{"num_key_value_heads": 5, "rope_theta": 10000.0, "rope_fraction": 1.0, "init_std_up": 0.0348, "dataset": "wikipedia_en"}
MLP neurons of a small language model. Each row is named by its layer, matrix (gate and up: input weights) and neuron, and shows model dimensions 16-207. Each number is 128 + 32 x the weight over its row's rms, rounded and kept within 0 to 255. Numbers have three digits each. A neuron's up and down rows have the sign that makes its largest values positive.
After each neuron's rows, "fires after" lists the tokens most often just before its 100 highest values on Wikipedia text that the model never trained on.

L4.gate473:112090155127109125095117151101143110079142134127118157112164118170123145091147084127132091146124104070164129134110157062131150193129147093124119035099099143085158143133171074071050140169127126169142139166160155184124148124102103112058098103115155119113141068107139139130111180087138147172178174158131197117115134201108147164136159106108150098151141076141091138160091079129135138121176138186131083078136133098128095133146127115109101122157078141125137156088140129119148160155071132103143156095148107141091088194141154097115127115129153173071065104181174141190115128112135117122
L4.up473:185060130115094120144092161109118120161148150172112130130147135080076056168230138171188151207132135160113082102134135125099127117098150112219113142171132175155076080109104132114145135149139137131124190117141143122127177096140101106155169145106118115129104118124079139108072094088111145154157171130143141068111120100156149140141100097088157100130157138101090112097132104078087186204090163110148151164149143102101096128124175107140106158154144108151116056122092125141116090128100128148143182107099128118166144138147088123098176124123134126109103073110146076155186147116123154166
fires after: " the", " The", "The"

L8.gate209:109099128077089149081159148099167194133106124164142078094149077129093115177094121167126124104104132107131169084128116150194133152106078160074151088128086125232120092130105072122124158131096094101104110147123134077119092136098109099096131124153151146103089078099144151207181174152084197123115102127131120175129103154122141104153111116141111153075165113138119118158123097107175168109119161159149152115125124088116137100121122176110194130095115161136100152148102139143128148139103130144090083123070168068126156141145157137117147092174195130143145114078113120100160115125149111079
L8.up209:165124142113160169124118156175137126130129139172134136129107101114092125119089118210087117157231083153079137119162211164125050107111138139150154108128088100131139196147094109102099148160133125091141132115114102070161114143110182174088068149087135168156096126151119098132100137076092108138117090169145161089093167130096096162138095086102090151118131195119133135105118103124125103107165168147142180142119169199215128123092092135093178138103129094156120124132129150178093093145105112141130108174157152159177136177110132144116115159178133122064148089204139147093106182125068129145
fires after: " |", " on", " ", " in", " In"

L3.gate270:141156123112076169071203094040152121190125152116185165069118115126103127087113118156114188214141083066161130105069149123136127103144115134110136147070122060198130135141149163109098067145183116180172158112119103168123149108160150144182093093104138131100158101145159137117083190128182081148069140095159110150143145134110079154121069145118087129105144049120084150154104171103122164161130094100125149136116100081105111102121054124135102095174066140118154170105087119105176160098127108134104134134127146111100193139124160192175143152119195084144134171101116097153106142157175085096
L3.up270:076079045110148132139100114055147118088115152083138108135116146089110127105124147143159072182124102133234109150172093139140139069168123171136159117131163140184113130104132120149152106108103161153163091074151111110144180159136118093136144107071139107150118162118140162124148085138141065166101187143097105166107136161093201095097092176129190111159106119154137140131117164133092136163073113128120102085081175162145134119127138178109147155176076125091078152109136190085214131116082106140132109160086155115167139125105109153113127089109156121105174141097201126123171186133085139125
fires after: "-", " the", " •", " of", " Total"

L8.gate635:180135168086174093149106092108153098177168099098138179082102103145114118139165130134172120107131064157067157117109093106151142133165108153188154170124115150112186129129111098129134138116114137118115145177093169144182135151054207115131213160179119083114135151094067084094185163108157088103117088116107130171148141113107091095112110108143154122060140144096091134123086178127164144126074118107091107104144109116159120093121181122173113166117097161074125090162143159159144145140097105104110102158134114156068115154143111123121199091137143154175149125142085176094062099107159142094
L8.up635:207089128124128154100085136107158123153111138078131087147165122146092130117139111174158107121140070134064112121112118162154053175155138092177126099158118103069127121096180086177131172125146089137100120104131136090205132181112172142085149056139110149125148091191134125105161188139168094126108066092134140147135131162100150145166061130147128147194154110063154176169106145167151146159149140155143085085095170127148134143136123129189098151120108072120113102201129100230138128124092106141146132113108131139166121142141155119144202133116143132088111126136157187113133194123138115113
fires after: " ", "1", " on"

L2.gate170:160110139125129131127091140110134129112182145082161133132127086120105082158113137105111123156146155138092109111123121157129115122131093084103170097147139123086095104067119109091165190116109080114117132126109133126134145127073129167070148147107103140112144114164092176110181068125135118135135091082201092157123124137176111132121139149156220156130076144062122109138100114119162152126129152175140160169164100170150119048105185227137076158096107214088136104101125108122084195091112146160162180080143141111154088089142109083140158116067102090116088128137169104129085105078132113129
L2.up170:130093086062093146145126132093097106121198147111095113152163116168081151111102124161170152135169147174099132134113132105109165173124112129158145125122035102151096089110109110155125129097078078084154138118161095161130144134111135168157133091179124087096121161099111163096132155162100171147134079093085098124105131152122178142115122073141156110143156098087124150087141127135134176131160141096127144106136098049188134165122146109147099102088156156123095104046136108126096082107100118084121118143123122168172087118141165073087083112134108074093151096140169107143129159166105129156
fires after: "1", " did", " No", " was"

L4.gate47:148098174135063109188142150123119065101175153116115186141145174131083176137104132143093046099130094172151114143103152094136195131130131168133147145151091114105084200090128083097110118130173122117117120120113154106137149192103134138062168116113121146166091184092121161096120167097105096076130139154157076053131118102117136108174206096194151157138113112082085142146117128107123088108163131117090095153103147147158052139090132082132138084140155090086096145216132101173110178154165087110128138189150145121063119150104066076102112170101173080147105043146144138137076107129169120132
L4.up47:145109188093116135128123146103176095185159079105114184094138198154089195192170100151181173163115163161131116140091097155147125146168053191139113119114113114120120129156163137131193157086089036105110134151137102083110142141139151100142124149155137099105148207056137127152105100149171163103147087176113145063187120141070217181161094083118121119098124112145123151105072106168115146103131130158137132101175176138150120129165116091150130121125087123129096130140102111120140176175120097106159102132170118114173073081090076147177113130163122125159115161136181123182114100126175151129
fires after: ".", "==", " the", "2", " (", ".\n\n"

L6.gate229:138130168084160132135113114147153162083124165146177127092114145107131159143108182175146157136080126116119105150138140145172114146120135118154174114103155071101080072144152129089083138073146087158093157118115140141150153096110148146126112059109161093125098188122121112143087140138102147099124115171171071108163071093146110131163142092126141159159175117133148127135070174177083110130145122118099061120123148138187065110073123192121107208099149081094069131174151194116128173157169127162143158096188203131113081148148104073080138133095188123157094150124105133191156142107132123171
L6.up229:053122116169083148155128132210112150118083095127071110068069128108128062077104164156072168141126130196100183089134080147150103114091134085162186150142141116096190145119167085066137089111099107107132100130126161133198127209143110150163148124186149101117165169081100070111076189133152109129185144130129120115123170131106164188139122116126132093157142087098131178119046137105107117101061126117124170121128127083127116133056096153172114079103132154105094085128167135116117130195108136111149123187098088130091094146124128178180100119102102103163110137162137057114129127101148198165
fires after: ",", " ("

L8.gate604:155123131141117131163092109102153109068162134086110162196141149106153139129137120180102108134096089143186122096143114152223065085109134140148146149146117139109121124163097094106161086159109138113118114184196109140120084161081141143129088157147129100098099145117119161116140137103142079193074111152133119147108137093130115183123096197123163158087117179070147127129144100088136182154109114113073095184131097118081064157094123105104108115149080181194115093152093137091129108146140085101112146095093097083176148063149067145148203128127133139116157122114087140099106065116105109138
L8.up604:057133165116088134121076115094093154166106130090116125125123102105096098067137145119107115166141106100147091150078164185095123065140140092096159133115092128119047121169149167127155145150118058118105209124132085095134129122122164129116187134118136091122149090145137128136089150144174152135081155084156155157116123085145185063118188144162151136127088073078078115105150183059140172168115106064067050115118139087172194178113107077126088160123113126137114137150163130155136111102127072155136130138155112147168120095101106109167124128165053116109138105101141189186119143115150127156
fires after: " ", " living", " population", " householder", " husband"

L3.gate240:198083150100159073105030162128111119135151136153113174111215145172120121122143133133146127090122144099159136104092139102114176151154091140114097065111163120137153135124173109069122087144137114145149152087095115108130109103092156188093194096118120186138095119204140129163161140103119152178187193179126113211145087156107134125142110102083196111153133126164167124146115087132116115102085074151161072135177152088121119082158123140095098144124171148105172144198096163126151099133106146162138115126136117072087140130134109151122086124110206193169153098135128118170166162146102130182
L3.up240:161120094187102157110060151123034136111141150158177098149130116125127144105058158131121092141098120176103090108120078158134148156101108103188049095126111123091118141131210088201147133122094144136141165138078143109120131153164090181064125117059101055114161148152100166176101133110157118106148186159164125138086080126141160162094106129065162113134106076155095105123201131076167107104113119148181116158176116034128092162145117069120116104128101099133119136157120105119125081127092074134151116119076129176086076172161136116117066125096100113157165104148110180165134139144110129119
fires after: ".", " The", "The", " the", ","

L2.gate535:158119136142131158149093103138117072136152153159130099133125137164112165115163101087177156207093068161083122144115040132127132094127143149169150143123114099166100115138120068183131163216100079092135128130137133163180128122071100118102116153169074082139141120123094121067109142125121149079136100130079127102155136174136103116171065164150210159105118200173094164177106111138154165123160159143115085182140133076086158168093194139118132177087113148163142091121094099156103110053174128102122057105114083083147095177146122162126125136058153124177136072116109097099086124102100167094
L2.up535:093154153048137102145053123070081117063153137090121100047126136157123160079086113102165139138165121142139132152065118121130097096176121108132137087162043162131114095145145107120109123057164127092182135165165124100127154090153157162139127072125102131119159154199125126129136103087178113110086138145150142139057154106137153125166170155119116117088074137131096155123164123065112128122148094179135143108144113190133161113137129137100134123110136135094117157189185104166139077122146158076105138154246102083163075121087167078083095151106138173136160098132100158133090063155142114145
fires after: "2", "1"

L3.gate447:149184110073066141145143136116064163142157182155128096136031169098153215073145120134144181206073155107122129125151126122129093096112057168130110122086110131141100140118166175176058160132096117105097142146158148163216163110173135100178117163120094155146156163177146196139117196127151117100100188133142111190200134124070132156104059135193131133136153161117095124065101077098097144082084125063138157143124107119159104107142134089123087144151143096151143128171158158155133134113133100105116163136138070151111113099154146149141137114125178108216075093144134099133098134159177145128
L3.up447:135145178109095176193095149150104119149137174146145125146090149130140066108143072075134140165104194103162093153190174116149165161133115137086128108180113175143126157172104072205123096111138104136112073118154153142125086112121180127120136122134142129206109105075121155113113119133129143121147103162135072100118074173101184181134133176138145069132076107127109151166138080093113071113091119136154124143125136107160199120139124125157150133056137099064094142184063061121164079143035162122097143111120140131158129128123092177138114090149128137099119115148140130130133112125145155149
fires after: " a", " the", " most", " My", " an", " more"

L10.gate664:054117118141129156105142077129130085158096130121150148175148178085118153142099140116087080132172146140124060119064100143136124166101165213150154147125178135081151120200140068131124150115077093191110080180090100152084103122136081109141115122107085060156138090196112149141117145129149083112069054141128156125171160126105095165150102107097071150120161132094115149127085123123133151161171148118175098093113138091103134166123123106109068135105100171102118123144155143177110164133060135114099211129161143165122131107153098111144149141119117149141162131125062156152131199079123140127
L10.up664:189086125109144114122117124092104140108139079102122159146117122125074123110140152107076093186137138162173135118178161149112160139145111114171105169148205156051111149116136057105110099097137131107138144121091121073092083144131140132116166158168135111188097095162080189107164139136154067099099172148165149119125163116187153140094080097111187105129111102072133118073097143164120124129121108133139119143126100089132129193057166124169124068129064147133071107135190134181160173176088158120148161121129145112157123112144125113088150107102180139141123110182092155151129194094149116075
fires after: " ", " |"

L8.gate184:102121143116124098100161139132087104112071123118116091156121137153175063147114050159072155111104137092167104111066129120146103154191126071155088135137096105109107139083150124091117100179174123081127105134129089112163122153134096120174127177149164143127139122122142173105084120171174148202077158052174160099136160135121126158079082114140175155158144112102132112115130107089067121054080067118215091126140162095120151132096089142161092136108130072070098049136113183072126146114124103123144090088110085098110086130176111109155097070131168097089105158138141137109170143144151094084
L8.up184:145142093096122113129123104134100159136094141142158090131127157141106077057115125107137150152151114070158147135084146072099143149153108150034146158103095170206112138124099154114077083135101137162116151073193086112146166101157150142140162141184155120162113148122174096083117112085161125148084189133133118111130092124123128128106155082121175104096088128105143108095146105091151057177145099132129106191069105141095100165088161152117110116138141173077073113195091115069130132151130145071053149099105208142123135178059172129137110125154139072128173139055120111123198130169094142128
fires after: " |", " of", " the", " a", "|"

L3.gate299:144134162124165144133101150103067134153154108160132169138193125219142119159189114160164171136137154104144101050103152111120124133175161117061084156050118147192107143173108118157171134118155195121163083109121125120121180119130153152117086150102072157119138064180082190118143129117138178198106094144146108114146108159155124110105125134132166147164117148125119172154106096171125093081139098136184082146126142092097130136115195079116170128090082102145095138113085077095112107130114125169139135099060121094142060073117103113105099145117201205131053156148178139177148141106128104133
L3.up299:152179089104099108177064171154141175113105101179112038095195091120130019145129134122171144137147088097153096155139139125071126119152143055119140045125145150112102080030106094166102151062076189079146179152102148116064167150138162149111148138121174101120075089110120085151108102067107133095151118156106156138115143168139128151138093115117146025157160101159139071133151098103157106136113122088134120147102126142143109107152157112166086121164094149091104101088143161161165114120103100095135109158187117166144115097151146124158073071141103155128107072125116100157155139102127107170
fires after: " the", "The", " The"

L2.gate161:146090179069158165216103096084114180140139156128157152074138077177111078079145214107103156114182112099082146141179100153104107122105163151121142145149110103202154099148097093124162198125151117119087143090110155100138156054112175174134177127134136166168130139118132140095112130168159123133062108181097106131130166112129119139121137125063124138152155109091116144092107164104087085122149143103087117072099165057153052132131128148122126053094079164089129178095138096100136117093180093103105081106134134116165110148148133095146174230159161131168157100157125129129127170134138140122
L2.up161:046144111178126120197147114165137122120145085107142141131166099120183123178076115146111080125119198176121118107184159131091128138136097153125119108102096149128105115152124100112124143146068096130129194127120129151122131161111132153104158138190108124080129096130180157107111166148110118124113133171099130104110203132163096145171140136085130116138154161148151180149146146068062147139090117119109201154172140066125189104128139048094147140068134093083053159123123105109125154113128140124176093158129114095075118156145106064169145085122159155168102176167144151046124099110159109089
fires after: " the", " age", " at", " his", " (", "tt"